Weights of a small transformer language model.
Size: 9 layers, width 768, 12 heads of 64, vocabulary 9898, 79.1M parameters.
MLP neurons of a small language model. Each row is named by its layer, matrix (up: input weights) and neuron, and shows model dimensions 608-703. Each number is 500 + 40 x the weight over its row's rms, rounded and kept within 0 to 999. Numbers have three digits each.
After each neuron's rows, "fires in" lists the words (lower case) most often at its 100 highest values on Wikipedia text that the model never trained on.

L5.up2431:474495457581542472505457451575438476449506558466522535551482488497452476476573464511534437456541497549535536492437533488470460441498410486465498520482475487524448492471441483532509433589513489553493502497475436502497515465484531416487557574495536541430531502454476407603581531504624548501
fires in: "him", "time", "it", "you", "telugu", "them"

L5.up2958:552518548486472456552474510412520570513546497504479508486564513465520478508445512515572418456557509469519513520489522490470501605561510515512510453482456488493526478407489434541470488524451508458509523501518468477493531463484480517447488481484492547453486469524520526457511534511512357418
fires in: "of", "for", "served", "second"

L5.up2077:534632528475514512390430517504490484518470485521468475474505484544531530462503503558439439551597518462523526488443486550569445433487556498425500492514551485468590541552537480472542513493574526485442522460442509543490436522528483515477507548428515463440504491485511471526501504515440462504
fires in: "at", "by", "after"

L5.up1434:464466508567603510528408488477467475524464545488409460558454493513532500494527445395485521512467515506512501432571431527584557522490468418524492452491505497465471603572495524465481543497444447507566495469502538515486554614430457410484531479475569465532455509423576484477503470511522492484
fires in: "in", "of"

L5.up107:477543547416472590494563490552431533464486461525502510440533428494517454512554465539506541590448472463505505510510484549562559491494550462528516480512476506551402461535499526470506487496491532492477467497536488538428548473453473475479517519538504482517499480512490545521481499514504481503
fires in: "that", "became", "to", "name", "renamed", "merged"

L5.up698:481448561504486495482570578486498497510479480506513496430484506511472512566541574510505505552531456512576465543477541508501608405499463547501489504535585523563602476477494491511461470500530469458401478538474489567508481443496505564447595535567527427481462579549499597519544540441494459556
fires in: "an"

L5.up1716:495497537464518459501527511519477474544508486508451442509545560553442535520460513582489486478497480519512523461555517540517490473516454511482489435477422558456515432576405487472524473484494505541506482419465456431470454489514490513447475471557447475478471500505534620500464524533459465428
fires in: "an", "be"

L5.up1631:564548584402526515536516425469417534512440497474546551544499476523559461457460528549491535486445511500485430485461485463532471448471504548496538488484466553522546474562492498523531490585471442477471538494548514500518520507510565461492500514511550436541488475478420480483554517488480531530
fires in: "where", "when", "which", "how", "because"

L5.up549:486574491531490536564393463540539469481433489470535515503438516464438456523469447356487514576436562521515499534480515453505591524453479561478527545431499545554504494510520466503557491497484425567513546473480479529581475473486475406575620535510549473518450538532461469494535491432428451444
fires in: "the", "as", "at", "time"

L5.up2914:522547491560530495502456425469535556491500486495428454499414470593514471556584515475474545542511544467488436413534510478629482542493556408440490491469560463509384462478505613440452529514465581510467550502532511425443391594475452460457463537488532538510490489541404498470505505457495471563
fires in: "that", "such", "which"

L5.up2934:445554541435577453527463469505538531533527476465513497526521478464490521565466459510475518553543487505500475528484457528506514537532452492562566458569526526513559524480515481539531485544480502479524470563557436441521497516519484540445504564541450547456452481545474584454517527435512503475
fires in: "was", "is", "of", "be"

L5.up430:551509519524485450500532507540518400468461502526510502462507527548552486466418435484465512514484519435489495467419497471483501529406528466558444486497466466402558492489498567489490454489484497439565577502460516422593500521506491486536572550498490416496474560499550449459583531565464531496
fires in: "in", "invalid", "arranged"

L5.up1105:535520504541528546430498501435474450479449464446540470580447489483576480498507442455423465563518494531564412549546486448524531518491467502531492462555585600512463506497539569510467580526514525484521474436492532467454517509537473457577480510502514544474422482472538536523496575536528499503
fires in: "0", "of", "over", "than", "1"

L5.up1933:409460575506461541546509430496466470463485516520595407477556539481435440534499479450472488486492464551502530504491435575560451501502523452557482493551559472491485524481438529436527467480401562570510477521457503497359451465519452573506428528478551548462549472448517488503572488481527489570
fires in: "and", "his", "her", "their"